config = dict(
    d_mlp=1024,
    bias='none',
    init_std_up=0.0352,
    lr=0.0054,
    beta1=0.9,
    schedule='wsd',
    seq_len=1024,
)
MLP neurons of a small language model. Each row is named by its layer, matrix (down: output weights) and neuron, and shows model dimensions 128-255. Each number is 500 + 40 x the weight over its row's rms, rounded and kept within 0 to 999. Numbers have three digits each. A neuron's up and down rows have the sign that makes its largest values positive.
A block is one neuron, or neurons of one layer that tend to fire together. After each block is what it responds to, as a language model described it from the Wikipedia text at the highest values.

L9.down106:468511461499483532477475442490452484426488512484463552491483514441460506475503498466469476485506474527502480471473491491519500512524526538504545510487547438525472480452477438522511469503436507440517552538519509490432491589480479524558492526447435480453467497548540537476478440493482464455461500519581495485529539554512416568514532586445494530500462596523622561531492546546409522511506
L9.down377:533420449573529496469510471553446520534405486458490473540473477533502592572503541551474540500509475504492477538418488510524498505498469486515491502468420486575538368530465474458501526521491516483568487509565526526523579473546511498512512514492493470553508562547513396527548494562554436524548507469412519491491509516541492508525449514477525555516425491484444464524379498477525511477533
L9.down447:530459490557492519512510486491553513566489446501465555532491458440475548560465533532538533495513495443421503558542506565468415532486509481556469423469442551470512586508432561466451475523466477524512505541489446528473441422478503443541530491500576401508492517435447517532502520490512528464492409509498512511434534441450465560482446520483510491473520504493469552537417521474522478516512
L9.down620:604469529515534515433498481491501516432393558482461536424496484545512479461521543458544528474543406516390484491504487484601548487527500504507557598459423553469462534505475550430510477517480454523489515494503500406462612496543480537474466422453496478523522490506443473453483514532471486417471477550488542504586503422481521446510491484435444441507474472506474558439524513471582556527442
L9.down742:538554547551455537503531394483482488526489455526534475537482497541523517591523572496430532551506534477438475553565548486563469494520504494514528490427502497562498487442479550514489467507583505558557509540473473494514516501562494503482508488467484526592533558498518483464534520522434402424480452446441547487514474464561489515501437403481494500526470509505550577525439491512461498535428
L9.down745:519501525526552508536540509604457423496487436480477499518482473513514537494475564479460575439463511474503474501505547566485506509530531579524538450483445459516457461542506508450537497614637455498535500412535456502548483560522554507485496455500572507493411510516442522530453551534533432510514449550425506433496503448504474521527468426473496475542515588486524472509575469522477515535453
L9.down890:518484485452508559485504435503477450432512521522483468519438489533447563537454480564522520481504549566415447500505411530560469545414464598443477523496482389506574437511481564521547529489519501513506502549433566471546542520558510473541469501475554553566497538438509504494522495560529459451524579605532553537564477453466501452524537489487483529506466488572486434432479440473473511467509
L9.down1017:529542450470474466499539494533491505493474527499478524487421458495503530464502499412458486538447487541492438526484528523453512529517509484497471503407482530551534510467536506534491464496507489509507465527473471490531518517529436547508438469494533539528516487485533499464484515515464548482434502446477489487500460477423511554479543473425444466491538553459438444442585488478481490537462
Responds to: First piece of names

L8.down72:521485541509465504556484474554499493461501556514514565512463517464475495480512573489436414506541524542562536517517530482618545536484516458446524537594480529470510489574461538494515494470466463495539511439614512517487469551549514462479540498542559535595469435517466501476507545558499508409575489520452403520489500483506459481496454451489412434482587491475524544543512528499488463457564
L8.down119:476522503505528451514523494475495555474435534497491484516387534507492472518517492539512499497533514472460500499493515512537530517500525532509456545559527431456541508473526505515500486547446537492491482426506513446623473529545531404460479548565511521416414496506560503525525503565463483547464558497528554490526546473491588512450489544582465451518585512469526520510491550496597530510442
L8.down360:477460538602467516438453550487527534446506489494464461430537498429460510465552466563503515537488535510527525526516503566500502489480446488479458532524505484477468444432536495501473591546598516420600526509547438537498492476506479524545490491509491487527486546454536443534567527421490449498531502537420548502429435544526508463417455508549476492480471556555500600489526459470481515451505
L8.down630:526510539522528548501462451522511488511610506570511541460459527506517465501546566485456419419508447605524481482497495508542451509523477520499531491529486512474465502512499481519566477473527487489548578551529444521494501508510537469501507552476504516492481552474524534479534502477450418531482527500486448539497514474531452484510517436507490481556552476464499548487526479509435529536512
L8.down690:521585528494565441486503439520470498515517508519522520538429502405463556468453491455485514518556564520500500448507544537531501558495434467489453469476541481517453510508490561484436508536493466508465498479551553489504477536519469503497520499573505522436531542515471492485409550464548464539474406526486528482475500485529472490539531474484440445489438575504448442536509467454444464429546
L8.down730:565507573458490518497475501415554510464499521458530481487350465391440517518568436429517484426478476426548493537525535436462504472481493473532526462440505443478541491457487605509458575516501548483457525485503473454466506441460532451511511462524540463473519526507483470544513452429454507546514504547450479462456517488523474486501542498455517462436511504500584552541512432466530478485496
L8.down752:444502528473482451487447518512478476462591579515513558536419585419443484531524455544448484492547581440539445412449474505603521530537595535456506506558608480539483468562453456460480525517509501484503571499492515488504439587492504504521467523573404491523532444513468504453441480475411533511459508543470500550451472474470501452473460516540479468494540469457507557523515473471469493491520
L8.down854:536533521540543549550524536486558476588505496508444482506460493518490492515523502474545476475536488480616481474499529516531449499476489461512469492483495486443540566507516523493500469573504514523451597495450442483440494453462551517522509488589505503441481524515471566402487524511471534476471444527491534525520506493435487603502503420542491484447518500545538457484510510542481455511510
Responds to: Numeric quantity values

L8.down124:459501455459559464531548474544488549584492527501442549534417565417487547531525464496500415497547560523435506532489459513530528544550560464519505509449572497508427560488443560430498451578507531529516474462471551460482496500545444436505557435539542523518465516515543484463523571529545491471498495545442503473505431476473517601536477495479524463528457641528475522457480454503471516541487
L8.down128:503520547385494465494509552489496537501412522517507492513530492484410514465507561570479523454547525566477546534480546506557532506461488463464501500462514482531519512467495530500383502484524494529456502489535441435514547455539488547560656501491500462488494559524523500481425480475520526497520517506483520480581518488451533473425483514520494539534537565498531490610519467498534516404441
L8.down148:474512455510492527496445502555526510460485444488469556513498535519516502498478487482497526554540491539494519495447570514421513571525532446470507509526469485573537465540548424547492437468511519506542560513437489509452550519475477529427415442500545534500483555552463462525482433516469414557493513481509542503485424488452539497486390445502473447473471512507441488506452501571554520468465
L8.down241:493510565520494482446598535505414433582514468484421488478487486540520497568530558477511483593434488529531469513564449461583479555501517547520500402425466507444509426475481551505535499469484519447484457548460524476497452505501497529431486494464511506482480517499460531469399509498541488524507471542462491467451417447558472546603489463480526429432499507489455479430481452542466525498568
L8.down284:529496489492439504456481501526506520535529527477478475517446515528544497476512484519539442550513558438605565503533499517515434526383548478513525500539568519486392510577508515549520621432434526458572469560457474472455538496454452547425414451568488616567551581505468539472518564445499524515490497505561456478549477457456478530503506535512488569532468526523467544476527481590471508487481
L8.down317:490480509510449459492507449511587413523457595482484468525479443508455486546524504564448528456519477449453498534473480487528452512489505424489517527496444451450543512411502479548474496504487503533560447577528578457511493445525519538488562461454511479490505475538641556507513482427467521563496530512494418500508499551540514468454452463522463517502496536494534507559482500525469509535553
L8.down450:597503548552490494483455566505476484451532490520486527509550518469483455472529501516444487545492508538553514568515490524471556478546533518491538541532452491520503453533512518451545540550457508506540549512512514492569507548472446588464450510463486528511526569506486504495506591481465545514472545540600459563502524543545441513477494500527505454502431468522538581504498569447579544485499
L8.down658:494513519548462475490557520503518507513480528559543487539528536435507533464490527517511513472448480587528428498496537537518432474551510479530523453469568520449477541570553483516536463517491491503484619524468528590487555477516472462526460542510460425530521530467450479470489509501487536488560529488531467544474453512491474456537559521538451501580508505476545461492520515531395527556502
Responds to: Place name pieces

L8.down233:449472484561538463526480463565471496532464502501512515500466488490508462522562515445447470513534522418558541509443470561475413476519541588484568442504468486534546453478528489522513463515409456526516471489513460522519534575522529511505524532486473519591534512559526463442459563466501529448464517540595466507499480454484524445463512585497437508439470436473486482522479478517448525461482
L8.down341:521449506514502454543501540442438551516528495445564488521336434473463525549544487548561629489475514510454527481461514472567566489476512511505520489515606529529457472540528515467517496514577551558516523448491461510416539418498539495516543484542469528510546508484480521439579502483528534443475521475476471516536479481487526523522477504586511514450512553447513444593491489512551507506520
L8.down400:464454558404401517480465426522447491453507513491491476550390499477484489458537502458538529498482462477406514495477534541435474502470467498539437505481521506510459500513517538501477510498482501530539511485496536431516544477480436527522464510556534548559448560506512443488542482476563439431517441451540488539483471560511504549491497534498448546420465488507485477462464437524512543505425
L8.down434:526451488480523514519505523534495532538539470549486588581460524520450538488509502545484527471572458497437547526533531516496428492496493513481533564533455478523544422523475502473427557549514433521498533567498570441538509488508493523478534516493518473528488510483447516472561476510437531522432519535478581526431523528502556495545465483502514488426513523509481516526478531492502508481471
L8.down495:413541474555505503492516434482480482423496517522575583538484462535468482424470511465456460552623467437493501488515502504553446499454549548468549433515430481494503445472474418536560431440490490530567564470536448531476494479459546487495498473482534492506568539493581530518501419522587445489506495478558513382547488469480529489448465560501500489526502485432547537500545474494456489552485
L8.down528:527474464491526507515467529477531465474498533477489540468485531531463559560531496472490437455465510509492471561467500511422552504426565485568531486474532547482542514471541448568495506493485508498480498497449525541542559475544534495478542515509558488546511423535521575502562526469540467491609449526441490516552516491525430595545546530457461556522402584463542557472595506492504438465493
L8.down641:528515451534433419431471493490512477510537539530495551555469472544519501456533525561578530541534450502470499478490466473547506494575548398473466451527447463456544480463480486489510522460440456502487574432468522528526502533524446515493483493501528612511541591566525464480500552488524569545398547559450477454502507447498522372420433473497520530543512445530515511512539527536453483519595
L8.down840:465501457431560463480500538443401444472542545509469474482352465520522512521530458432575524492491522494483541423495534491525552492539476459462527591559541535548503478497477474470529505542532538527464536464517469493547469528529491485562450499544443486536491485522451504524549561511452547545485464530446527557441448506514497485398539548478492451507441469512473479565547473435549474503519
Responds to: Personal surnames

L11.down855:494491494473517565495534514477468561462535526450494501503558520570505535478530405467490469501481543511499546508498557523477545523515575457463456463522504497488494427472533509525422528505513519512496524499508466529545518412469538472490454533479464509530517513503506562464472429498518524491464543460490571475538532448534485444552602534446491589525468519477499496496473582444496492491585
Responds to: Table cell entries

L11.down957:457498509554491499593489488501584522515519456510541478485525521562547494458554542516494520445437536469478469466498485563467513488530512599493536513531531517539392557411513460472500438463569509442523453513495417539493465452469582563506508557580429555440502497535403434424472446505507569445417513493487473495496495503430492468469445462477481498543501453558493486564482494503536516492456
Responds to: Place-name head nouns

L8.down161:551544520464492510480430453466464521481467452455488477521409518407541483487508510481491523503511474545485562524572524534496523502479525526517499537526564475394471458510584580506474493470498492519468486405533432488546510533539493529511540528579565446542473431499540395560476521527481569506468432528488444466435493494535502481543505552478578586546499523513542438521566514477538482477487
L8.down258:466530587504572522518456477432462491548498492469520536485421457522488544513482564477448479423529440438517503529482540473486486587527467486495520551493440497516480538504525483507458520514499513577509576426427535500512533451528558460467542479492520460493447468560475508544479455475486515508514490483470534513429620470478485488516508554540519556437512460505462495537514517507460468508508
L8.down270:466502475489487482460505556479399463495446499478480460494528520495542523527511560445504419461567505587473477530567539562501548552475498446500485480564433548438484432541440466469477487490540554526533437444424546523472525506402566554420548547492511477532511471477499549519471529441520459455478461440448520524525540447509434505517439515518500551469448571505527442527477516442513484577559
L8.down548:485503472581390417489504503525534550455532520482499514526528458462557494527419497428464507563524543433432504466568476430464494537562464408523545426503443545439479491458533500496562551543510521556473495467533528499553454491523491472488491489536492434519529466517510477576481456552483518614474574457510488506495486481455549438465489460529486461464538492495506459537508493495531457548496
L8.down596:541503562533510517540513520447513461377550474490531567528526499540501505466495540479533528494479457509453523539497480515448561521516487463417532504575500522478480496494513477504436526518582560453512492471500474531509510480488482485528521484486442488506479520443448533461493567481519446548455568536422539588506589497487507434562497519518576471559465461523505504551517460513516495486545
L8.down635:549542461531554501483518594507407531439517483516481536510412459507504546501609495421531524468500466472547463516512463471476475507446581567461567478526484464481488537487531499490473479521523511518524528500496506449564432485473520526551496584481451501450441481461470479405498450498527557451514409535472595596474412516488461547501516518460521439459553492462490545523551513528518446511508
L8.down850:537546483491576519488501447518491461524446549479453608505557486508504612531486499503526461571457516526551523485499597514499528572533512553543535547475520488458451523496488527421467426419505541511459452447549515485540507463592501477496523489450548508446556465557500396481590478525538455527481502398466498509498447565507497487507525455444462458492490494516528477439531521515447442547488
L8.down914:472567492500531439429561492509535470539551540533506559487450539453499478498550525559553533484453542535669515456523524519527521430517529438503506491479434483517461534557547493513513489523484519497478518444548566436551510507415462460490520522552451485473497487576571472519499391471481503501542498583484529498487520486501536536489532561445453491473496477445521483538423504573509464482488
Responds to: Closing years in ranges

L11.down598:493509493527519496561508489537432417551504529483452522462430507508471476473552493466532503488506473455444366449464497464505519526537521547504485509500475433549531531498500560528477510560424508445497591563579485526559547470549516532491444503477549544488512444541434478488536565569455431476488461488528446514451479553560486490548573483518444524483535498540481491506542514479494507475534
Responds to: Numeric values in parentheses

L9.down11:531473527505454508511574537443443477444534513515550539527518451532521504506507541518421446513547553459519481532477467463503438550585517497485501545483429428527499477500483484428460433524453509659595456557458562496495524538532516486522491550437540482521469566428543487438558497426497426479475461454483508499500598424571506528504503491421504477486498578476469464527492544476531492494528
L9.down315:537442507484545519486395507517526518523543505463495511515443513438536511506548476484503496493454500518519570471576509462459500504548557538504486451508480521521523573500494473479563507536531513511538491547506505457489495541454512475430487514539514532480499587552510518544525537530533507487483498489520499493455584551542498412555440519485503581583510500523479530502444461539448430482487
L9.down368:435531502556385499528483457496527486485507542472455498489523511481488501467501540451589480466501544467514529474528468550556523393489515489576504553526531486483459481509515470535491542441546553436451395523560554501570543492446462477499465439485474524436501490478490521494561468376430470459518488477461474548463568443515495444523530461506459548574488455535564523462509519459505489473519
L9.down385:473529516494515521511497519428473562521535540436403511544511573459438475504503502441516514511480449498516457505518494449446537481560458484511529539468486446449455445451532503525509427457406487505473466536562507547444523555425535475552519598520499458526565548491444466464569490486474477528459524460487475420492540516536589533501450494504527437476537442489455498535503503506500565481499
L9.down530:475529528482465436499501436485553443469492479547385541528515557453501604484534481498470519531533472525499511526570523514501487541541548536534486448508515490532504500469506540513425415505568535434469541538498498507465543485441505471433477467498540513477484593479510457517556474556529479432514562485483471416570447534484448418513456514498435539465462454586421497559497430523521510376455
L9.down542:502469497556499488481545526475490499494558489496497528559540566446536433506539452490553498481518532487478465496514470445503538451504402473546505542505543462577511562523473451493482457441450507518581390526462476539485478484519555524484510488489501493450432545460500553465524491417565521472443511404508435527480443514527498442493487429487514480407513438505477463529492518549555493495454
L9.down734:498506482482491440482565524467504504523426477458471461489453480522441501558441487492513529520521457549509537472590575473535513516512549495565509510490483462498472431533490529534514476495411446502512498470547482434474483601536514570450539537517495457527491485520521492455519523467524521510476551517590446470497489514461515585559554512504440509438510545457490492541474527515534528508525
L9.down1019:450436547483452485554480542489390469492506471481566514495482550520552551430429500515567495551501485579478556558539611546510525486499489483528465548528486606565529454521530506478482369546477533488467486509547517458557532462536496477537467492501491468511480513422565481481490436512464529490504451498493500467497493484555499474556447533513533497523426493484574481550536556511422507499588
Responds to: Location words

L9.down171:446479616449534466513462503516554503523542539503522530531460520502480488524525511570508486523517607511559477475460555522525526523470439480476463487492518449443459542483439481458544513476460493518525524472427416458456505567473493415500490497509522534542500460533495434525526526593524490536491568557527552545523478503472569489487447441512426519550451510466510492433514472573510403496447
L9.down339:515481491436551444531475503502494510431562551513513456504462432477473530503505468494533520492561502494482527552521527450491504505599450480552521485473494518483439390517478555477444480550534437524556570501444464490576459495495458556574534464450537492457535468524458457512537528516498462513442506554431576456523468489479485493486498475541521456482513491486446468514516456466571497419455
L9.down525:523532524556507557530473484484530449501531550515476495504431531462524473566533456577553566551520488526468495522537501494509561585509478498459447543476497442527509505575448529494454537459473485516536495444496514520508473538492494464505523520493561568531551462454450605530483494410518484449452483504522444545534556491518519551475524533481494504517445538587513445482501341504487474514577
L9.down547:548414520505483477476444495548580541489526531490491500544453482452497471441487501443473513438499506518493554463560441476488499538514478447534426543405482575498491500517541482496504552450559467515510507454486533496506506466579549519457531481468466531553503480458530508549459477437536451449559504476434495472463508426497485490434529513527447530496451498491473526563492497518438526486539
L9.down642:472433483462499528497491515468569489490428512507541567434489473497432468445462549474540511458545522511495493543524452470517458521489500510478530523500484550454487468465465562538485428502548513498512453466494559524487518492530519442497480483521521490432540477480599569547491477563503461527566480486461493469502523545554515508438606538550513443555503505572497521582502495485494475520498
L9.down747:566497529480548515488518505526430512497535486522465535480417492463515444527548447487475532524498529526523512515545430472516626474474461499497474566514446478502576454470491557446540572441489464545514507474533456579482546438557463467528565502543540613526497453586545498483508548509482457524547579515533526490498551523450475466539566488468545495500466583506527442592539479557478476454481
L9.down775:471452510520426515483489418525501514488478516468553502449527574536450518495537511450508514513540485480456577472545497576472391537450511557466554496494531556522475534487495464456502535528503540470547473531507451495579498493415506484493509468559524488554482512479475551479523520519409512452480522518456520562441553529537441462483514503420496537507514462465438478552496471486505490572486
L9.down792:452519492449510501494470469509539463490546499491527497543537464542518458519523450524481490551489508434447522532489516520507529463497561588480496437432504460466532494588522476462550464540490551515518538468439520479503539459400493444502561581536549461469466532491561454468523554541507472556522487559521459494510420482515523464486448456449505443537565576563530471519500457563501558520565
Responds to: Surname after first name

L8.down64:494537545474508493469465471499507422517527506483453495501527475545455441463586543538461539522477526550430554546467506475460510550443469448513478397446468417594543510481531486488460474501494497481486459489438464516435504421497521408438525487557523519486522504553471415483465503490603586480451525490528560459524507526456460511481500512549508529450505512578557559593468471482498493428459
L8.down169:482535492530544526504521564533471542501485530520442489499471431541467448517536461474547420563485492588515474571512484475504496460484381516488490415463452503497602475485463478529423527467493555560509508460428483462523559513519572491561509538499474480467472502513489520500459480510500470501508534538548436512576546527447468551535490509436461485551498528529470502523490422486537543520527
L8.down344:480518557548519508444522493514521511417586477512499497472488494470508548536524572508493431558505482441449558489527505460566473477487515471466492483552471450467570564487491503513520502510506486428535487484574454528444503532502524412429496506512541470519466427553536450430475475499546450532453488484548474456573532524516584535466527556529456562517437520577573543560466463501476509473469
L8.down395:445498551511463460512485527476521537490528467505509510530545454476534450486490507553503575472614540406499479560547545475551485464508536491472466441479478450561557502524520498490518560468508547493537506467514456467485525485484513497507545470466562436508444460526554456427457525495539521452501551485508501480498498548435572555420482530520469492544514545509519472500536514475527572488446
L8.down411:457492465428534506463547521500490544421422491470492486503528491536529545521530520498501430515548442485510586466569543534538501510558443470558443523443457528485502551448511530510487503579472449515517528556494464412489441531467543421485493517516479444511399463529481484484534572520511502517562504518526557470521506502438512438457524463512455415551414474472488544532545488477446559495431
L8.down482:512431518485541506466493512514441489489441461521459502483441537479470522462417512433470462472451540465423477471528506515503545595466559552548514546517574423547522509476467521540469434601573507480497475575540498450546446548463483559475470490501565603446464494521501537508546539522493466512488467485516529456562476505510526530473557489477489463483477533539523469450543494486539478411492
L8.down622:559491477517526542414504448558528434484442487462484541446460461453534499483486498552496440471498575535474528534552441541513524514473517438554526493504474559478559447523495475536502463491468514497409523459516574481460552555481498480530504462448518513488441554463567469522442526486491433586543532468543482468451507427513497467507448492539513516465496518539442495542530564543455529418482
L8.down981:451501481469462513481482532545483448490514489548486481476516486504577511491435546464464481546450541462445467512491519386556495427553459478541474567516570501470583528520475574553501412510510534555452386504526430512531606482464517460562493484522435538474552476529554460458485463536510525504486530490525563570526529475540508462462473467432448516518503511540511477538455505454514539457531
Responds to: Mid-word pieces of rare names

L9.down7:473528521385503481536531509455484544509419494494482505463540466507485517486497509519515502480468526474442529524520507538512480441454528486417527512515464536528511531502484493496565525411467521457544507563526517452471539496497504523415500489540530494502498471498423498468438509446501509499444440514555518519497518549495490494537497463487594594515471499533485496479563568577442503551540
L9.down38:497504420547521524540477476483439557385502539453457537541440501452506501486527556552446463537497459493496538588456509492491468429482539558513478524537566441500474577479416480452473541447515416534471472418396577530463481474497510504588486486470488471455484478573494495503518516517527517506467436571515408491483551454461517507471452510478525451460504485529567479503575413509498496547423
L9.down84:504560527472528511512580501485509481503464543535526473459607471607469414437578489472514490451505487502488421463541511511530539557487481471505486524538504456512495463456478466476417510484459541474484524498545462503528480543543467510488507419446475470501497503491500455502522568517600492469596493566531516510512472423415479502479547504478437541493565486450457516512541492522476404491553
L9.down170:456469433437502513499510511529451541486536505522491521564516475532494543535489450542562514512450480516507456446553489493483442505444488488516469492475529448549556487547570496520539481554534521572464535454534516542527510526588529412432532535470580497532456429436463552464494501504499473543440514527525464491469462561512517552487465442466489486542535401553501492477469478464538456483508
L9.down393:479429502489468454546450620466514518493496450468508492539466488589500528412449515450470481527582567448512499504368518512519554458518484536499502476536554447506480477500537537441545503532487548428479515464447461424485543572501502494484444534494516496523463495493561483430590420530504569441496514486528542481494518500481493598436481487506543467490497521486516459446453494476510475456479
L9.down707:499483488511556448534463469536495440537514485542517515533511484586530492482511488508485424445520514405427471503429490507523500503500507545460555568508486399482540591489515527499568511489507455535490572533529496546456413521516453464503465472504535499456455528495599563514508601494531497579557502523537534476455518440468509522484531477562446441499537510452452436499465425552465559437466
L9.down882:523534521432436451565578477495508489451485517476534374490447484459530477508532519454471566526504476500501459577529496443484526550540548496467564465462469535547516543545459461569498587545486465452495483492464527427462519525480501408548538497484473460522453418455508491422459503483493469489497459532479464506492503567560557507443536581525470487551559548511556468527514495451494476550553
L9.down994:483485516499556485457534557490529459460533460516492500585424564460579498533539524465549515552434529472474536486568507520503526459578481485515482466540422483455496463569521498558493605445454487583595478442523505498545492457604441505500528534517563502513425549542441516497481468551530497472441535514522574467530535410457485488536538501460527452511488535517506486462496497456497516415567
Responds to: Year-range end in lists

L11.down1017:533458471457489496479448507403478529509537499488460471529569511466485484517470505509546483410465490481534438484505412513508441476444471459490508497472512477538488538499524466546469504561509557478492559529509415516515422540468455520525530486470578501518523465526505551484462537440602500467462475497489509516447509512524409518545503555541503511544551567494490506550572509507519519448501
Responds to: Repeated-name start tokens

L11.down733:463536439531539523538532515459481523537498496516521552482548538558518573518540505436423503537485550453542485545501447465466560511523462444552454452538519475532510547480520429533524567510578579489489432480479490482435495511519433515469456515478517504534499537632502440568496481523514455468528522472494499509514506506477541457468433506520532479473572609510505445500527429482470465475542
Responds to: Surnames after given names